config.toml
vocab_size = 4096
norm_place = "pre"
norm_eps = 1e-05
rope_theta = 78500.0
attn_scale = 0.125
bias = "none"
init = "normal"
init_std_o = 0.114
init_std_up = 0.102
beta1 = 0.95
dataset = "wikipedia_en"
MLP neurons of a small language model. Each row is named by its layer, matrix (up: input weights) and neuron, and shows model dimensions 0-127. Each number is 128 + 32 x the weight over its row's rms, rounded and kept within 0 to 255. Numbers have three digits each.
Before each neuron's rows, "fires after" lists the tokens most often just before its 100 highest values on Wikipedia text that the model never trained on.

fires after: "′", "- ", ".", "(", "| ", "go"
L10.up256:153090118255147124051197143144075179144132111109148144104151087108172135101130140122089105201126155144110102164189097122108150128160122167101132172106144138109141132135142115104080087155085115162148124152087075113104143115144142128112155081101158096160116079076188139125110108138128152118077119077132084078147155154098081101134127096128210073147117176126153129144171096140105104163092

fires after: "| ", "(", "^{", "6", "1"
L6.up383:174163120157131145181165141129100128112197153127130144175116136045164115117105110151149106149191144111182100121068070115118124130118154109136112177155109161107113119109068173131142138195093107089140069187111215227129156130117186148120170150129139098150116107115139084139151166127048116103110144109097133080173132118124184100143123088100190094165090137121120092175110153164077109133146

fires after: "c", "M", "C", "L", "| "
L11.up327:115065057119138090159071137099124187134071142114108144173119087148177112111109112122137165089133144103125097160107154078136115139053050071056156142160127102105115125136129119116112196140140169091107119137145166166197095123126124085134120113150121137124079139103139094142152051162167092132087094106105173100153121173126066102171106072096111133110105148124078117130101115165103136106088

fires after: "is ", ") ", "comm", "form"
L3.up245:087148143115117146131133103119149105158161150111088130107112107157160124112136111082110166142167138164106156138098153185119196151107133118100119063095138173117126091147120148210154135128083145093130143119162170172139130089123197137139147095161132148130064149172161127099171133125112196115174188153117194077112143167135054103059185122164125036100078118111144138094071177114086114095189

fires after: "D", "K", "N", "W", "O", "Men"
L3.up122:133132141135142121200137151146134117117130076144145122117158091095178152109131104157129127158198068137173095146123115093132150128089096166137103099114121117124096189137174116107138099067117137167120180121090111111121144099052176116100107083135129103082113129109125080153175065069091111136103086089152165113127138114094115129132119101119101065052117104127132099131103126107128159212134

fires after: "t", "N", "Ex", "ex", "Fr", "S"
L6.up498:148100130101111099115091124162166171145145155125118140100143156156119113101133087116122129121080175091115162118153073131123056101140173200088091070151145118085098075138136158124079136109088088159159096139171111169120132095073153085123144193175090119144075133144202143122108139111156136093102104171135137176168121136137088226149145135149114085166157156083181102120131116163150131108135

fires after: "=", "U", "W", "E", "S"
L4.up234:147144118144092116122109159109133091145185145123154137165129160108092095131042128114104165187077042168096156125131113143099104071116122118091137147154150113105138140183185157150132122178127087141097074134141138122089130128091101076122130153085146079093131056133169149202110176101068172158187199123167132099149161065164096132163132125178129139191097156111095148123100105082163156085111

fires after: "\n", "| ", ". ", "°", ":"
L10.up188:082120144148117106132122126087135179165186115124181101086130116111104106132097144083161074129127152152181132141110116112098164136172155141127148159107114124057126163127116166113120162197143187080172095117143164133105100134093161130139183151160102143130082143124156124125111112152124090137116116114127180145180119108096109170130126158113190157157162115180122166126134047142141137122096

fires after: "c", "C", "_{", "- ", "O"
L9.up600:156131113100104113106126109110112099140146087108141105146129107073106113108179102204084108116083047161175120093144155105116128097058153119107139120125079067143144144113124079136138164147109095141141173059183132161131051125075100156180137140182123139125116134100127155117086158147144141134153120141117160180173140148123117069093141185134151086125111143146103032156061149137185145130046

fires after: "199", "196", "201", "188"
L6.up628:129161147166127072129127172179151116133081123146120115172132118096175095129161201160112126058140160119130172103079166142122157124162098143128174120117128125190128138101117136125149134077102095152158139130190129131166161122167114088122184068152097147083086122137125128063129119111101154098158146128171124152058151127151129111133143137098201158136170106188164140116118144138107091133182

fires after: "c", "C", "Or", "on", "e"
L4.up310:116119128125075087144159129125054123198132118115119107102094113138114088104152155128073102125108143123172073152158166065147110130127088139087148056082162077126117076123126112067113112119126192165180092092098153096116112094174136118095151152126168167137108157163132131127147115134074115182071048123084126106119134055111082159187062152097101138158162108106108139138122082189118139088116

fires after: "T", "t", "S"
L6.up462:153141055074150104087106180130080103125179118160120125140082106103140117101105131086070143160162149127114096194151152133108060088187102129171126151110139101087115110170168186091098130101123178085143090129079095056105104079163147096177129110133137151079096137140160147101093166113146201148153144102141192097112184172108151185179111083189126168123130071161132130112093081138153148149169

fires after: "′", "- ", "ph", "dec", "Rec", "=="
L4.up623:122153168086091131108145146107118179105155125106137098107068113117096157113085108179159156140117148209205062121068111134146150116103127059141129107071148095102150136068119121085114165191129123089127108139133128082103127152055154150117071076136165126118099098176127123133137165097112137119156166088093140174132170071143173057136124151130149106143173097232145150089109167110126157071099

fires after: "ex", "s", "Tr", "t", "os"
L4.up560:099180133140118097101123150138144103129131155139076160124108128105090136138129163107133139121125125111096096126099133150138070060139175118065180155133166125094189120174127157123138101147124096110144165150154148122054103139069053036182169151138119137128044107090175203114127123113109178166172177130091160082050168131159095114117144114146126183186098080083141148175099119146128161142162

fires after: "H", "M", "Ta", "U", "Se", "Le"
L6.up154:159143105089133116132115136161099131104145115164134144123179043154180144079086150129127126138125101134098107175137071140127164134109111133140129127134154055182102124121134078087138057155139128053077066149113089134156084113122133151182114092118116121077174155133115121179125084100161095087126088109158138131093105212156180097159140161128052085109149160115174184142091105092121078100169

fires after: "C", "in", "c", "55", "S"
L10.up509:136071089113130087157156160132158151132134109149139098149074058081135141124109156078097163101147088150063129089061125092182120077082099123090171099084113120096102110153148149144115146158150100148102197106095099123130057152209161082131144131146115143084096160106177124096126110162129051132070116094125128165160204107152151090140150157130123148131161130079120136107175111132189158111131

fires after: "No", "St", "W", "s", "ex", "S"
L8.up536:126188058163066098099124153102128149147192152128132129168147163144104099146116103115131139165127158135142053180116131120085090123133172155094113148192100124102086138126133156122117107124129059137128139164133084079089097119172149130142165161120168202145120117115187070052079125121155081127167125151121167142136145124150145108136091110112137165107100104139189148197142142092083117126183

fires after: "\n\n", "ph", "cont", "disc", "sub", "dis"
L4.up68:137109074115088121067129131082110111165116096107132112119119123136114144146100074158136214114127135079146081135070156158189112131127182151125145094136122105176063114068118157163058156093158145133095093113143101141108142090100128127129129142156126071162169172134142123057079153140094138149162177165174169146163156156123172125134069068157136098170174089122063142088095089066154172110184

fires after: "- ", "R", "In", "ex", "–", "conc"
L4.up188:129112089105082125099096050115130097120140140145123168074101133127157116067137101148139091133161101104160151142160155139105085075140165161123159120107108134152159084067146175148060113075100116146110127135155190109087143076165140138161163115139087117135149168155168180150069104153116161097088107082109137182109183166137168062131157135066115106105147084149166171140059176143183176109095

fires after: "L", "N", "T", "M", "l", "Mar"
L6.up209:145133176126127136095108084109046117136089151115170118101163130121053096112092088149131132117117156111119117123116201133060116100155104100085041092193172123116142122118094084099082104110121126112086160091157123076121159090120163178128127098100114182134071135145154144094187112116129137076195121097150123145122175142073117135170158130087093068113122176144141092156133143109121149101099

fires after: "s", "S", "M", "B", "Kr"
L4.up603:139118085063176141119196093163166128164105154081122118097135097125111097116081122119092153125037085177186129153142170108156127117113117146092144172100106146099111195195184142142082118108156131103126122117088182104144156103086125106114138125160154042120094143176127138104055100138216102159104125121153112109119137125104143102192123090110174120156187124130161126103102072103147097180147

fires after: "on ", "On ", "| ", "J", "("
L10.up187:074131093077064115139188071167255148145109066181143129096110107158101158091125107099136096168149097124075116150134156112126131104100162103128131169171103127108184139157141086125141110106035167163123150106082124121121179112160129153151217092120145120158129138079134088124135124119142094127146078095197157090127132106138087108108150111158095100130129111155133145101135126094112194127115

fires after: "- ", "the ", "(", "\n", "Ch", "code"
L11.up534:141126121113143124094087193125109168163119125184127147047152129149092099059089081121070102072153159163125118150165168114127145110126157153157124099100113153107072088127162117130146158183175042053123141141129099141125092140121101119149120076119197155147108150102122188075103165134114137106099139093130175111153085150114096114130128075060168136109154096137128158119029145122150164118142

fires after: "| ", "- ", ") "
L10.up67:146173149105099135160121146188088149100171137059153158144080121168074073124172112108124171061128155137140185081150128097161175077129153106111055162148146190141063081113127152096135172097113136144113106151085140127125122097137111142140082139089148143105093150168155140099108183094150137150132065125147180148111121096131073111184148217170134076194117130113147126133088132105132127146154

fires after: "s", "S", "t", "T", "st", "w"
L4.up465:161167111086096110117126150073140089159169176150129133159159102028134110080094075126065120106116143144084134121103147115128105098172089164172198114144158155119117021186161116144157144118073156162157090156135183102159162141112110121141128110163116144146038093127178149127114166095155112078127097130169175126114108131149127153117108131142143111117184088056145098106159150126110106147177

fires after: "On ", ": ", "in ", "In ", "mid", "on "
L4.up375:089163117117078038092155138086101134100143175067132091089115109116080077119169129027153115138156139139132104139114091099155079156126151133140123103146091167151138102191101161142140093115066089124126117141124111108125135112105197159117099099108091131063111146123105093091095163178091098140132165100073175154113112109146083110089132123122130103076139177151122151172145185102150112083127

fires after: "B", "W", "G", "R", "w", "Kr"
L10.up428:166143127113178101141132178133150221112136111139104146117103106146138100136113111173133097166146116133120141128112109141140072155065111112155215039160107147151189085145156108128086200147128114144088161138135212158148112098067108178131169155081113149124147135109108196159101133141168156096134200129099168110126124103106158060093098110150107136168085082164127169143117115149104147122100

fires after: "S", "No", "R", "N", "W"
L6.up324:155167131091099191107137123159148198112107177081108142168126141133083166151074156122133113150130178154123055126123161147112107151124105120095174199146177128101117123183114115143184146117155126158111191158138181146063134062072109126117103054161091101112151155107133153136095087111167082102181176140156183115116116126103166152147174131104153089109134120110143107098124113126131149170202

fires after: "| ", "–", "(", "- ", "Award "
L9.up38:160092188134112114117146088135141092158180129150156108126205189141060110137169119121134164127209092111152190109181186156080157117092090137115144112081148133152158156143135193159156139155138137137161117085133090141065150133093136118138124178115138087161171117078163138143125169114121120117102074152096133188137114149144137120115126119119140129134066184134153117172080169102122128118126

fires after: "S", "s", "f", "Sol", "im"
L4.up270:122098112124157097120146130116142182154155118160102106154149098194148099130143153137112107116126125102144162118092106141177058093159162127061139137168116109065098155114178110150162087140083096137216068149126221145122161081165121191156166146155132154100117093116138156159145112107131182151114151104112074151116116106119137071082144097102102135146087084096120175134141111072132158106139

fires after: "'"
L4.up398:071108173075091169091090119143142138121131111087147096063204141161058112142113149118114155159153075127134166130181085075125171099126119120182096104038119146113122167157147137082171092140080083150149153171169121143131127076143137094144111206096155143095158108101169129129139135153136098178121087138159130159133151132151127120125176199141136114155082091119171151137161158096126095109146

fires after: "on ", "On ", "″", "(", "\"", "the "
L4.up136:082127131104101158108206122142145156176151193137182170099126149130105153130117105070113134124166154097175065163128184144081142143102160174100132116152139070146101138117142124153128088155077080145161124165164155107114142125189171174141231112151170172107156092115112118152079123171073124109123154129133148137091105127143177073124117120155170199170126167137116155165107116147137108152104

fires after: "| ", "on ", "Gr", "H", "ity", "born "
L10.up6:162151090130136043139139146148155125124175106172220175136130141141116081171131134200084169121125113123113097165135133077118139153102103123090134124131119141068112087102142094093094147076088100135130141194121086096119163104141158094103083117096170115159139149129121139132139155161151092101112119110147085129142163164111138159104155195172129108123160125139120133157105143089134117138158

fires after: "in ", "of ", "from ", "at ", "by ", "to "
L4.up566:167149092118078153136132087125125156165141040131114124128111132121107179169144148140122158062072152157108149172112152177108150102085157119159128130108118181197117124137160104116139106085169164086130100178124088114122135096146089074106108108108108078169104105189154102160056106102135099143126064129156114075096119101114091114162092181090090089120153135066162071146107119129108147139132

fires after: "′", "| ", "″"
L11.up513:093161136108150143130185104087088184106107093152113104111128109137130106135145117120077115132175095190113125101155134144109147102120077114145130211141109159061091105086148155149049180159107142074143102185087099095104138100118154139095145093125161126135144094158109169139140121079116176118128101144095114144186112144126107108155113128116146166098070094146180152156108077097170112134111

fires after: "S", "F", "V", "C", "s", "W"
L4.up203:149098113121113104096156169125125176096120098120128083141181070115110174154088136156138141135131176132114113131189097064153144065189161145133138157150154120102099110151182167162183083092099167099158168121118161086149140169135092107064125103084105083134094065110121146145129142095177141146079086115066194144141157112134150080122096098063138120136136125123198163143143110169135130064130

fires after: "T", "C", "U", "c", "Mar", "S"
L10.up528:134142133087041107082142133167111110095150090089075049130118130075112156085131126093064116108123110137144092120095152129109107091096152114133133150153167127064137089115109094103153140119138148085168147079188146096186130143121114167109193116151143172187197144105100129118144099165131147121103116135121174100126180114118032131130187115090110128168127168120143178166161139142092148176172

fires after: "201", "February ", "May "
L6.up601:119101136156071067189132139119092170111112190144103174129133108142092124129111105121135058186144176127173080148125139121096163102089143096148154171094118184177169139165182172171121100135120150176180139043125098161090127111171145068088196039183121172127130093120143086051113097126098173158124127094158132076091139104134155131157148170163146107128133127152090127110105138138097072110184